Weights of a small transformer language model.
Architecture: LayerNorm before each block, learned positions, biases, untied embeddings.
MLP neurons of a small language model. Each row is named by its layer, matrix (up: input weights) and neuron, and shows model dimensions 0-127. Each number is 128 + 24 x the weight over its row's rms, rounded and kept within 0 to 255.
A block is one neuron, or neurons of one layer that tend to fire together. After each block is what it responds to, as a language model described it from the Wikipedia text at the highest values.

L9.up411 [ 92 144 119 116 106 118 172 102 118 123 119 184 170  95 113 120 142 129 117 180 138 130 144 111 126 125 140 146 103 132 136  94 160 116 130 137 109 137  92  78 114 115 134 132 117 176  88 125 105  93 117 117 150 107 138 149 143 117 171 103  94  86 135 115 139 124 132  91  85 125 111 116 121 132 163 149  83 102 132 109 117 126 146 135 101  94 149 117 162 134 158 148 136  82  77 106  71 154 153 136 128 128 122 147 136 104 145 170  87 144 135 154 116 137 130 118  83 152 161 137 174 144 118 167 120 153 175 150]
Responds to: Coordinate seconds, mid-word pieces. Two-digit seconds numbers after ′ in latitude/longitude coordinates (58′02″); also mid-word fragments (temp-ora-ry, el-igi-ble) and " as" after a clause (died as, it as).

L5.up28 [126 160 107 147 163 169 116 128  86 139 137 139 137 141 155 106 118 104 124 111  95 159 118  85 145 113 112 114  98 139 137 119 155 118 124 139 110 114 162  98 157 155 156 143 145 145 158 122 142 109 122 109 117 164 136 121 124 138 148 148 141 132 165 138 120 130 138  97 150 127 148 117  90  90 155 137 130 164 139 167 111 151 111 153 146 135 125 139 170 130 128 114 114 107 131  90 107 124 108 152 134 157 118 149 176 115 121 133  73 122 136  91 141  93 129 122 134 129 114 122 139 155 121 116 156 126  89  75]
L5.up180 [118 105 151  77 101 115 176  92 100 114 145 155 120 117 102 192 136 143 137  86 145 140 167 133 124 107 115 122 122 147 122 133 138 150  91 145 108 131 160 153  93 161 132 136 152 162 171 110 113 118 101 131 109 157 123 127 135 174 137 124 121 177  73 134 100 175 118 149 119 100 158 104 133 112 118  91  78  97  72  95 109  99 134 133 132  93  90 140 141 130 114 148 104 143 124 145  98 116 150  97 116 104 177 122 134 119 143 151 124  87 139 177 147  71 128 115 142 115 129 127  95 137 120 131 128 141 130 117]
L5.up194 [132 132 116 133  76 131 130 150 137 117 129 155 131 108 165 125 120 135 136 152 130 170 142 106 111 145 162 156 103 128 127 145 104 133 115 130 117 179 165  65 113 147 158 108 124 144  98 103 119 110 102 130 117 135 152 104 125 162 129 105 102 157 139 137 121  90 115  88 131 140 131 168 144  94 120 130 136  68 129  74 138 154 112 146 134  85 134 115 105 119 111 184 118 118 104 119 140 165 146 162 124  99 150 178 145 159 101 161 127 148 152 107  93 121 120 114  92 134 126 123 166 143 109 128 115 155 140 143]
L5.up336 [116 140 149 101 133 151 105 135  83  90 120  86 142 139 139 138 163 118  94 138 115 160 124 139 136 152 152 146  65 136 123 122 157 117 129 147 135 157 141 155 137 113 153  91 107 131 144 117 122 134  91 117 124 153 152 122 148 173 161 184 130 116 121 158 159  93 118 123 132 126 101 132 116 132 127 163  93 130 102 117  78 125 114 141 117  89 141 123 157  99 108 133 126 157 122  95 156 135 156 113 143 115 144 166  83 105  87 119  88 103 120  98 128 104 104 125  99 180 124 116 165 143 160 118 172 110 134 125]
L5.up344 [129 119 165 134 131 127 170 104 159 148 108 107 143 162 112 119 131 113 110 152 108 131  99 112 115 108 154 154 107 169 123 179 132 160 162 165 116 126 171 117 131 135 111 134 124 170 137 152 135 151 116 130 111 114 132  77  98 138 131 131 165 131 148 155 109 120 125 151 126 134 138 111 119 143 128  81 123  65 121 112 144 115 111 137 149 130 138 139  97  91 127 159 110 105 174 114 110 127 160 140 147 112 129 161 157 146  84  99 108 144  93 127  89 118  97  86 117 161 148 156 124 138  96 108 163 106 117 135]
L5.up379 [145 116 160  95 131 150 147 134 100 185 154  38 164 134 158 135 150 137 127 120 148 121 135 134  92 130 149 116 122 123 144 131 131 148 137 159 113 142 156 116 114 129 145 118 178 128 114 111 113 128 144  98 124 118 107 125 118 142 127 162 148 113  88 106  79 153 149 141 104 125 144 132 135 113 129 153 112 119 129 141 161 172 147 155  95  83 149 114 141 115 117 100 114 144 129  84 157 141 152 127 114 120 101 109 100 123  81 138 111 114  83 127 125 128 125 126 119 116 175 167 113 132 107 166 128 144 149 105]
L5.up542 [ 93 131 154 113 119 147 139 110 111 151 115 146 150 140 135 109 121 129 131 117 173 129 148 114 140  70 154 123 115 115 138 152 148 131  83 122 118 100 151 109 166 123 168 121 135 147 160 129  80 116  98 135  93 125 118 102 131 138 170 163 138 101 134 163  94 145  94 148 146 126 155 148 125 132 113 100 113 123 110 149 122 153 123 152 118 108 113 124 139  88 142 154 135 178 133 118 100 139 148 102 143 128 112 125 102 175 154 157  89 118 143 108 102  69 131  97 140 110 112 157 123 135 107 126 154 128 133 132]
L5.up631 [112 133 114 108 147 143 108 164 170 151 121  95 125 146 113 140 162 138 156 120 135 165 113 140 155 134 115 163 107 141 118 121 139 150 154 156 137 100 144  75 152  77 100 174 136 107 139  88 114 126 104 102 111 122 113 107 118 137 158 147 104 120 112 115 121 148 139 153 132 132 167 109 119 138 134 138 131  94 117 124 163 116 117 139 129 100 141 132 138 130 129 134 116 100 105 121 140 104 117  99 113 175 131  98 140 108 107 164 102  81 160 144 104 120 128  92 185 109 149 113 115 126  88 101 163 100 100 133]
Responds to: Templated statistics and tables. Predictable tokens in formulaic Wikipedia census text and table rows, such as living in "under the age of 18 living", vac(ant), and header-row line breaks.

L9.up654 [132 126 129  96 122 172 114 137 171  95 139 128  72 175 150  93  99 137 167 163 125  81 117 112 126 102 149 123 100 136 130 107  88 125 152  95 129 108 140 159 122 105 108 104 132 104 140 119 122 101 120  86 117 161 139 128 108 159 157 142  93  96 159 156 123 107 136 140  95 176 112  86 131 168 147 112 141 102 117 119 158 137 137 110 132 134  84 147  99 105  95 139 139 113  93 145 133 163 125  94 116 156 128 127 162 151 139 144 122 125 128 147 108 133 140 106 124  86 106 135 160 127 107 136 170 105 131 119]
Responds to: Predictable word and phrase continuations. Word pieces completing a split word, especially ff in differ/difference and app in appellate/Appeals, plus set-phrase words like high, age, makeup.

L13.up248 [162 120 144 113 142 123 125 123 181 121 151 152 110 126 140  86 156 130  97  55 179 171 135 122 147 127 124 125  68 121 176 108 107 135 104  84 155 126 149  71 115 106 129 126  70 101 109 137 134 156 119 162  76 142 142 154 139 158 168 110 126 167 151 145 136 152 145 102 130  86 119 106 119 159 120 126 135 122 119 151 121 119 125 121 120 125 111 150 112  96  87 103  72 110 148 147 107 125 104 155 114 148 168 144 109 136  98 155 164 142 132 146 125 122  66 172  94 111 163 173 140 146 140 111 111 126 135 143]
L13.up453 [152 124  66 131 151 138 106 165 173 122 152 154 155 104 123 160 149 157 125 105 104 152 113  98 116 131 123 140 139 126 116  94 130 102 131 129 122 154 146 122 113 163 111 134 115 114 142 126 133 164 117 156 163 121 135 147 159 102 141 122 111 112 123 116 145 134 132 131 107  90 118 174  74 131 109 139 124 122 150  94 122 107 160 138 147 164 150 128 142 123 142 133  98 152 149 124 178 137  98 140 126 141 135 126 111 178 147 105  72 133 113 152 161 113 107 139 145 140 106  79 148  91  94 159  87 131 115  87]
L13.up461 [134 138 170 103 122 127 146  73 128 172 140  72 136 112 103 155 125 119 121 136 168 106 145  99 147 133 145 158  92 101 140 150  93  99 122 170 154 134 145 155 128 107 134 171 119 118 125 126 116 100 161 138 175 107 171 140  94 180 120 102 136 140 120 158 138 129 117 142 127 107 126 120 161 129 120  91 136 134 118 136 120 124 155 135  70 168 132 139 162 102 132 117 141 136 125  79 122 180 104 124  97 134 171 128 136 124 117 117 175 162 122  81 112 138 120 120 153 106 126 166  94 120 160 137 145 119 124 155]
L13.up565 [149 116  98 164 166 142 144 132 144  97 110 146 163 165 136 132 135 166 151 118 151 126 118 120 116  94 134 141  99 163 168 127 106 118 117 147  84 146 156 162 140  71 156 158 132 130 120 131 157 102 165 178 102 103 117 104  86 132  96 116 158 125 134 116 107 143 161 162  99 118 100  89 122 158 118 132  65 147  99 113 143  94 109 180 146 111 101 111 147 127 129 142 120 163 105 119 142 127 136 150 133 141  89 123 112 120 114  96 121 145  78 155 129 104 168 117 107 117 133 139 114 171  96 145 162 140 106 122]
L13.up642 [106 126 112 116 109 128 138  61 135 142 113  98 169 100 140 164  91 166 148 153 142 143 109  77 111 108 144 147 155  79 165 119 137 102  96 114 152 139 111 145 156 118  84 107 147 145  85  64 113 140 104 116 132 134 128 125 190 116 189 117 173 100 156 148 117 179 160 145 131 117  87 137 120  96 156  98 142 118 164 115 141 162 134 120 116 122  95  97 154 115 110 121 176 132 118 126 129 150 194 112 153 129 160  76 106 192 141  99 156 152  96 176 131 138  88 124 141 137 106 149 107  87 127 136  91 141 127 127]
L13.up679 [139 129 144 110 145  98 108 139 109 148 184  92 113 177 113 143 113 143 119 148 134 142 149  99 108 102 151  87 114 103 108 130 139  78 150 129 130 107 142 107 137 127 129  67 124 165 151 124 139 111  96  96 144 136 123 147 149 143 114 119 119 156 132 122 123 108  90 112  64 105 132 138 146 133 144 136 198 110 126 133 162 104 139 155 114 109 113 112 146  91 162 113 134 135 138 151 177 161 138 164 124 122  99 120  98  99 129 105  79 119 131 113 159 132  93 113 106 132 157 122 102 172 144 126 177 131 103 115]
L13.up683 [ 82 120 163 136 155 153 142 123 113 123 168  79 146 139  96 148 143 130 138 157 179 142 131 109  69 133 155 124 158 169 104 106 107 134 113  95 152 109 142 125 147 144 131 127 101 151 100 100  94 106 150 101 145 133 141 110 168 145 120 103  94 119 159 128 146 124  98 111  80 106 131 142 168 192 122 119 101 109 109 134 121 133 133 114 158 112 148 135 112 151 144 135 141 124  89 111  89 130 137 119 120 147 153  95  74 123 154 119 109 159 126 184 145 126 131 144 117 151 129 147 142  90 159 154 125 142 132 114]
L13.up711 [ 97 112 107 172 136 123 132 128 103 137 120  84 158 148 155 161 108 118 136  91 159 162 106 145 147 155 139  80 123 130  82  89 130 109 108 125 178 158 141 111 165 148  98 162 155 123  73  99 146 108 137 119 166  90 123 132 138 119 170 142 131 110 181 119 141 129 164 138  93  93 102 117 135 151 140  74 144 146  96 121 147 130 144 129  85 120 167 146 142  93 150 114 106 108 144 134 113 154 133 136  88 116  85 182 105 145 167  91 125 167 121 105 139 151 124 124 161 127 137 157 120 145 132 135 102  94 132 126]
Responds to: Word and prefix "as". The token "as", both as a standalone word (worked as a, as well, as she) and as a word-start piece (asleep, ascent, asymmetrical), including capitalized "As" at sentence or table-cell starts.

L5.up153 [155 109 123 162 144 156 148 131 118  88 106 157 162 134 115 114  93 152 129  82  99 144 139 131 115  95 138 125 134 153 144  91 151 157 117 121 113 154 133 130 101 189 141  97 127 153 119 102 152 148 152 112 147  87 122 113 135 124 116 148 139 127 139  81 119  80 113 102 131 133 130  98 131 146 110 170 136 112 126 150 138 148  77 140 150 100 106 155 128 153 149 119 139 143 107  74 141 172 109 170 170  84 146 166 112 150 102 123 134  90 148 108 140 134 116  90  70 142 163 128 162 179  82 130 129 136 112 158]
L5.up169 [116 145 141 160 143 155 164 129 103 123 151 160 142 135 161 148 111 110  91 118 134 158 150 150 117 118 120 122 140 134 141  88 128 159 122 132 117 141 126 104 106 128 121 142  86 109 147 170 128 154 149 136 109 138 133 111 136 142  95  86 127 130 183 160 184 110  89 127 130 108 148 130 100 155  58 104 114  86 133 140  81 111 122 140 143 130 134 152 144 123 138 118 153 165 108  94 114 180 135  87 156 131 114 147  87 126 132 157 115 185 132 103 128  92 101 134 132 141 108 151 112 133 139  93 118 112 118 123]
L5.up271 [129 150 149 127 102 130  97 126 140 170 142 148 128  85 131 168  80 145  89 119 150 171 163 154 145 148 135 157  92 160 153 123 136 118 105 101 142 135 149 129 167 124 163  97 124 124 113 105 106 117 118 136  86 147 141  88 145 162 138 180 168 140 121 121 108 170 110 180 163 117 118 117 125 126 134  84 115 105 117 116  88  99 122 135 121 100 135 126 122 140 147 134 129 144 151  97 138 139  97 103 158  77 129 146 130 120 107 138 111 152 116 125 154  58  93  87 131 132 141 119 110  92 123 102  99 140 151 111]
L5.up397 [ 78 148 141 136 146 122 163 115 113  89 105 119 143 168 142  92 124 102 112 124 117 148 143 105  89 109 130  95 141 130 100 148 115 147 146 104  72 108 189  98 105 138 106 144 134 158 138 163 119 116 129 138 102  98 128 115 152 112 168 148 137 158 117 138 113  91 120 137 109 148 103  92  99 118 151 101 108 105 119 136 143 166 111 158 122 144  99 128 104 122 139 135 137 114 175 101 135 167 119 114 119 127 133 147 108 133 112 178 138 109 150 113 153 102 106 102  92 129 146 140 116 147 119 118 150 143 160 129]
L5.up555 [ 86 127 103 134 122 134 114 130  76 131 121 117 139 131 138 135 121 162 160 133  91 100 133 139  82 120 165 139 140 152 126 124 155 103 117 137 118 180 118  93 138 138 130 147 126 133 128 121 115 128 124 131 101 115 127 110 146 106 142 135 149 110 103 104  82 133 118 117 136 107 113 122 133  99 185 111  97 138 148 129 167 118 146 208 112 140 171 118 117 113 106 111 137 139 118 182 153 123 135  98 129 124 134 154 118  98 119  84 131 123 150 123 133 124 134 102 121 117  86  96 148 128 148 123 144 128 147 142]
L5.up657 [ 95 180 141 175 103 122 157 125  91 120 122 119 118 113 143 104 108 125 135 135  92 172 119 104 105 178 190 110 127 116 147 125 157 151 158 135 114 116 136 180 146 123 157 101 136 105  96 175 112 108 130 114  87 152 128 121 143 107 140 168 108 133 179 156 124 166 126 145 132 109 107 163 156 125 122  97 126 103 105  95 127 112 131 158 126 128 153 141 133 137 100 144 131  81 161 129 110 122  89 114 138 111 124 171 116 122 134 115 109 102 139 104 147 132  73  79 102 165 159 125 106  91 137 135 144 129 122 105]
L5.up674 [ 60 135 156 127 134 101 137  96 131 104 122 122 168 133 135 133 108 122 110  86 118 129 153 134  79  98  92 117 102 157 128  92 155 157 140 158 135 130 150 101 169 103 120  88 111 141 140 104 101 135 117 155 108  90 131  95 101 172 125 147 147 164 149 122 161 178  99 120 129 131 146  94 135  69 167 123 111  52 121 127  99 133 182 135 108 124 136 144 148 133 128 159 109 129 155 127 150 168 150  98 123 113 116 129 120 112 127  95 110 103  88 109 141 119 124  88 121 132 135 121 106 147 118  85 140 106 134 168]
L5.up712 [124 138 117 111  97 167 114 102 135 112 141 144 119  88 131 150 141 181 123 148  97 124 140  84  44 122 190 154 102 146 178  85 154  95 164 139 125 107 177 105 129 114 140 115 169 141 125 159 102 114 113 115 115 120 174 112 111 138 146 162 168 144  94  80 110 119  83  97 132 143 121 156 132 147 154 133 110 130 112 142 126 107 107 134 122 130 131 109 152  62 160 145 134 121 167 104 129 127 128 124 132 137 103 147  55 144 128  92  96 138 122 147 144 104 111  97  86 136 142 112 114 125 133 116 113 108  96 144]
Responds to: Data-table formula tokens. Tokens in numeric, templated text: mostly the opening parenthesis before a converted value in climate tables (−0.5 (31.1)), plus census-boilerplate and infobox words such as living, or, km, Total.

L13.up8 [157 147 154 114 143 165  96  70 102  78 123  91 132 156  87 134 116 113 114 149 127 112 147  85 131 110 145 128  99 180 149 137 119 132 156 106 116  85 183 133 123  92 101 127 146  93 174 127 106 146 110 124 126 129 114 126 123 135 146  76 117  99  88 138 107 114 175 161 127 160 133  74  89 132 170 163 125  73  90 182 160 149 136 119 146 175 140 113 138 137  97 123 164 150 138 121 112  97 133 110 160 157 116 103 133 138 147 143 138 112 130 127 126 160 122 120 109 131 106 135 147 137  95 134 140 131 129 140]
L13.up29 [144 124 153 125  88 159 131 132 124 138 143 121 134 162 105 151 109  87  80 142 210 106 120 115 106 127 191 144  66 143 132 113  88 107 174 140 158 122 107  82  88 104 152 110 147 105 145 104 100 124 151 109 157 122 147 107 137 121 107  91 179 153 133 109 111 124 147 177 159 107 146  99  96 135 149 124 133 115 133 120 137 138 155 133 161 109 128 126 125 108 125 159 115 157 105 135 127 126 141 120 195 146  88 123 121 149 148 111 115 111 109 137 130 139 127  98 179 112 164 151 133 136  93 158 156 119 126 100]
L13.up46 [143 136 133  63 144 120 139 119 126 118 140  67 149 129  79 131 138 121  85 107 135 105  81 133  97 138 159 129 126 135  99 141 155 120 172 123 119 141 166 123  89 149 108 119 165 115 135 113 130 166 132 101 143 118 135 120 116 128 138 134 180 129 112 108 124 114 117 147 155 158 192 160  99 111 128 113 122 109 117 109 142 194 132 134 163 151 134 113 128 115 104 101 112 155 138 128 183 101 112 104 136 114 113 108 158 127 130 148 128 144 118 144 118 131 136 125 158 123 156 137 122 144 119 147 138 134 140  97]
L13.up170 [148 179 154 136 171 100 175 141 123 125 160 130 108 144 111 170 139 115 133 152 117  91  78 115 140  89 142 119 114 159 137 177 109 109 125 138 133 154 140 127 111 132 139 131 141 103 125  97 132 141 167  89 151  93 120 167  97 108 113 160 135 130 116 159 154 161 129 128 141 119 165 149  62 104 132 132  75  90 149 137 133 122 102 172 154 126 139 139 138 126 181 142 131 141 151 123 150 148 123  85 128 101 123 115 122 115 108  95 108 116 125 101 145 108 134 112 141 108 184 147  82 109 116 132 144 153 124  97]
L13.up354 [140  93 151 120 142 111 164 160 130 154 149  82 108 133  97 157 119 152 118 117 150 107 143 144 146 101 129 118 127 169 136 162 140 103 123 111  88 122 134  93 118 135  89 118 122 130  90 176 101 171 111 163 131 113 152 102 125 116 145  75 136 123 162 167  98 109 132 147 174 168 149 128 111 112 132  90 150 133  69 134 138 127 158 124  92 132 108  90 183 140 131 120 115 141 114 124 130 154 115 150 146  97 104 100 105 141 117 112 110 133 112 107 136 144 128 122 116 136 123 107 106 151 132 100 172 108 168  87]
L13.up398 [161 149 143  71 122 142 117 120 148 120 100 166 147 155  86 118 128  66 136 115  95 152  90 150  87  93 149 152 101 106 147 163 166 121  89 119 141 162 103 122 125 109 117 139 123  99 175 125 119 167 154  82 114 122 145 151 158 136 149 134 157 120 142 120 131 152 152 106 153 124 107 105 101 110 154 122 136  85 107 119 137 125  96 137  76 134 154 125 152 129 176 122 128 140 119 179 125 156 101 103 113 123  97 119 119 144 110 100 102 148 150 129 110 172 126 119  99 137 156 156 165 105 123 121 119 171 130 155]
L13.up505 [157 175 185 117 140  98 151 125 140 122 121 130 149 134  90 136 143 103 115 102 130 101 114 152 129  97 138 110 110 149 134 129 118 111 146 127 130 150 132 120 116 153  95 138 125  67 127 148 134 129 158  68  99 141 135  85 140 110 113 127 146 157 127  97 152 121 140 121 156 146 185 147  64 117 157 174 104 102 119 109 167 143 123 167 154 154 131  81 134 126 149 110 129 144  97 128 141 107 110 103 122 125 153 111 124  90  94 142 100 118 114  94 150 123 138 107 110 150 200 139 168 106  88 131 138 135 146 100]
L13.up624 [160 154 150 147  92 108 112 113 142 142 119 177 147 140  85 139 128 145  94  98 160 122  89 134 101 133 153 155 138 151 193 132 150 100 145 147 130 100  84 168 105 129 147 117 172 160 134 108 150 124  99 124  94 120 146 123 168 141 145 119 116  95 130 111 134 165 127 145 120 165 139 133 103 142 146 106 100 109  85 153 162 157 116 118 127 136 137 157 120 115 169 157  93 138 142 110 155 130 132 139  82 109  98 107 135 147 146 107 101 117 113 144 117 131 136 133 173  97 140 172  83 120 121 156 123 122  87 145]
Responds to: Table row endings. Line breaks ending a row of a pipe-delimited Wikipedia table (election results, sports standings, court case lists), plus some late cells or separators in long data rows.

L13.up89 [142 108 132  96 158 105 138 105 139 114 120 152  94 173 161 171 146 157 124  91 121 163  88 120 112 131 106 125 134 127 145 121 113 111 115 176  79  96 136 142 109 151 140 110 125 146 125 124 111 172 130 154 137 149 121 116 101 131 106  97 126 126 121 162 119  87  86 100 116 147 116 111 134 109 145 133 189 108 131 119 105  80 141 109 158 150 145  87 110  75 154 144 162  96 141 131 124 131  99 129 122 106 103 180 117 152 127 151 144 119 103 125 140 153  73 130 114 144 153 140  75 134 119 125 100 153 146 146]
L13.up108 [122 108  80 132 122  90 130  80 139 115 103 134 106 127  98 117 129 107 123 110 147 126 146  86  78 152 170 114 152 123 139 114  85 126 153 125  98 144 139 186 130 152 142 128 105 124 119 153 162  89 133 131 132 133  91 129 107 141 139 123 156 114 102 103 161 143 106 111 154 129  92 126 160 120 169 101 151  86 107 113  86 138 147 145 113 155 130 146 154 131 110 134 133  97 137  84 143 170 165 134 110 131 131 139 126 117 130 128 129 144 126 157 168  72 138 117 176  92  94 172 153 117  99 178 132 174 100  82]
L13.up498 [132 129 128  94 101 134 112 141 114 106 147  74 144 162  91 135 124 132 141 108 123 120 142 116  95 160 133 156 124 117 107 137 102 137 134 138 120 102 144 135 106 137 144 120 122  97 157 144 155 109 172 117 114 115 134 161 101  80 141 172 113 162 143 163 124 138 120 144 125 124 140 108 104 138 187 109 113 120 156 132 138 121 136 103 138 114 121 145 154 125 155 115 141 112 142 152 165 121 132 144 104 148 136 157  88 152 118 155 108 119  90 158 129  74  75 135 108 137 115 136  95 120 147 189  82  99 113 167]
L13.up509 [131  93 141 115 131 171 111 123 104 129 137 158 169 124 162 153 122 142 129 119 106 143 156 119 110 143  90 185 134 133 172 121 145 115 107 160 121 100 165 154 131 132 161 120 119 176 129 118 115 106 138  65 104 125 119 111 155 158 129 149  92  97 119 132  83 134 138 126 130 132 137  86 112 136 112  74 133  94 150 130 113 144 144 157 140 149 108 117 107 149 128 120 141 156 138 180 105 165  96 107 153 100 103 136 122 176 132 173 149 106 182 118 108 152 122  89 159 109 141 145 148 144 116 132 143 104  89 134]
L13.up537 [115 117 110  92 117 148 144  76 132 115 122 142  81 148 116 148 153 153  92 140 118 112 150 124 155 126 130 129  84  87 147 141 153 125 122 114 117 143 112 132 144 136 154 149  97 166 165  74 120 149 122  99  82 132 123 104 125 114 105 162 127 106 107 161 129  90 127 134 136 120 125 130  85 107 121 144 135  98 110 127 105 130 140 106  97 169  86 123 124 106 117 134 116 134 139 161 106 134 128 107 144  93 170 156 155 164 102 167 139  78 160 135  86 167 151  58 151 112 103 175 111 136  78 111 124 128  78 154]
L13.up567 [120 130 132 130  86 131 105 115  95 139 124 111 103 169 137 161 148 118 128 110  73 172 132 130 140 150 157 120 127 140 100 143 111 167 127 153 169 141 160 106 109 132  95 153 113 149 130 142 112 139 123  96  91 136 136  96 140 126 135 137 145 164 125 134 121 140 107 109 127 148 117 117 153  91 101 122 100  77 122 126 111 125 129 119 147 171 148 105 128  97 136 135 123 145  77  90 153 122 117 127 116  97 106 163 161 120 131 104 177 124 115 187 124  68 133 117 130 101 106 165 138 127 160 149 157 119 125 120]
L13.up634 [104 182 125 106 151 129 162 119 150 144 166 126  90 130 124 142 151 137  85 146 189 103 142 114 135 122 195 159 133 156 139 114 120  98 117  88 144 139 139 149 106 114 120 126 167 149 119 114 137 112 124 105 150 147 103 114 144 125 142 124 162 189 111  75 118 120 132 139 100 130 125  94 127  99 122 127 132 107 139  85 167 100 102  90 188 110 142 145 103 182 116  97 134 140 123 147 100 125  99 142 137 131 124 107 129 105 103 144 113 128 122 135 114 123 134  97 130  90 117  85 154 142 100 145 135 105 131 116]
L13.up672 [108 147  95 133 121 124 111 107 153 157 160  94 105 198 148 156 133 160 161  62  99 121 151 103 171 128 118 164 147 130 159 111  93 104 144 124 111 115 161 127 124 109  80 127 123 120 146 128 140 139 132  99 143 116 128 109 121 146 157 149 135 117 136 132 143 150 126 141  82 148 119 142 144  74 105 142 121  97 134 112 140 135 123 136 142 137 146 124  90  90 185  99 135 139 143 105 143 123 113 147 136 124 104 150 157 154 107 134 133 115  95 123  76  97 106 117 154  66 144 167 147 163 126 120 183 165 143 107]
Responds to: Mid-word fragments. Middle subword pieces inside longer words right after a prefix fragment, such as ex-ist-ence, uns-up-ported, ex-ten-sive, and sometimes table separators.

L9.up719 [147 133 150 153 147 155 119 145  96 145 108  96 156 151 141 120 140 109 150  90 145 151 131 174  88  75 144 125 151 140 109 183 127 106 140 132 157 137 138 111 125 146 172  98 127  87 113 156 100 118 139 115 125 138 111 162  92 146 115 118 109 132 152 109 110 144 118 117 134 148 133 106 111 123 120 111 127 123 126 130 111 124 127  72 107 131  93 138 145 160 117 127 114 100 162  71 160 122 145 154 126  99 100 112 134  94 110 149  85 133 111 103 113 157  89 138 121 123 117 131 142 137 124 127 115 147 147 135]
Responds to: Table row-end pipes. Pipe or blank cell separators at the last column of a Markdown table row, especially header rows (Pts |, Dec |, Playoffs |) before a line break.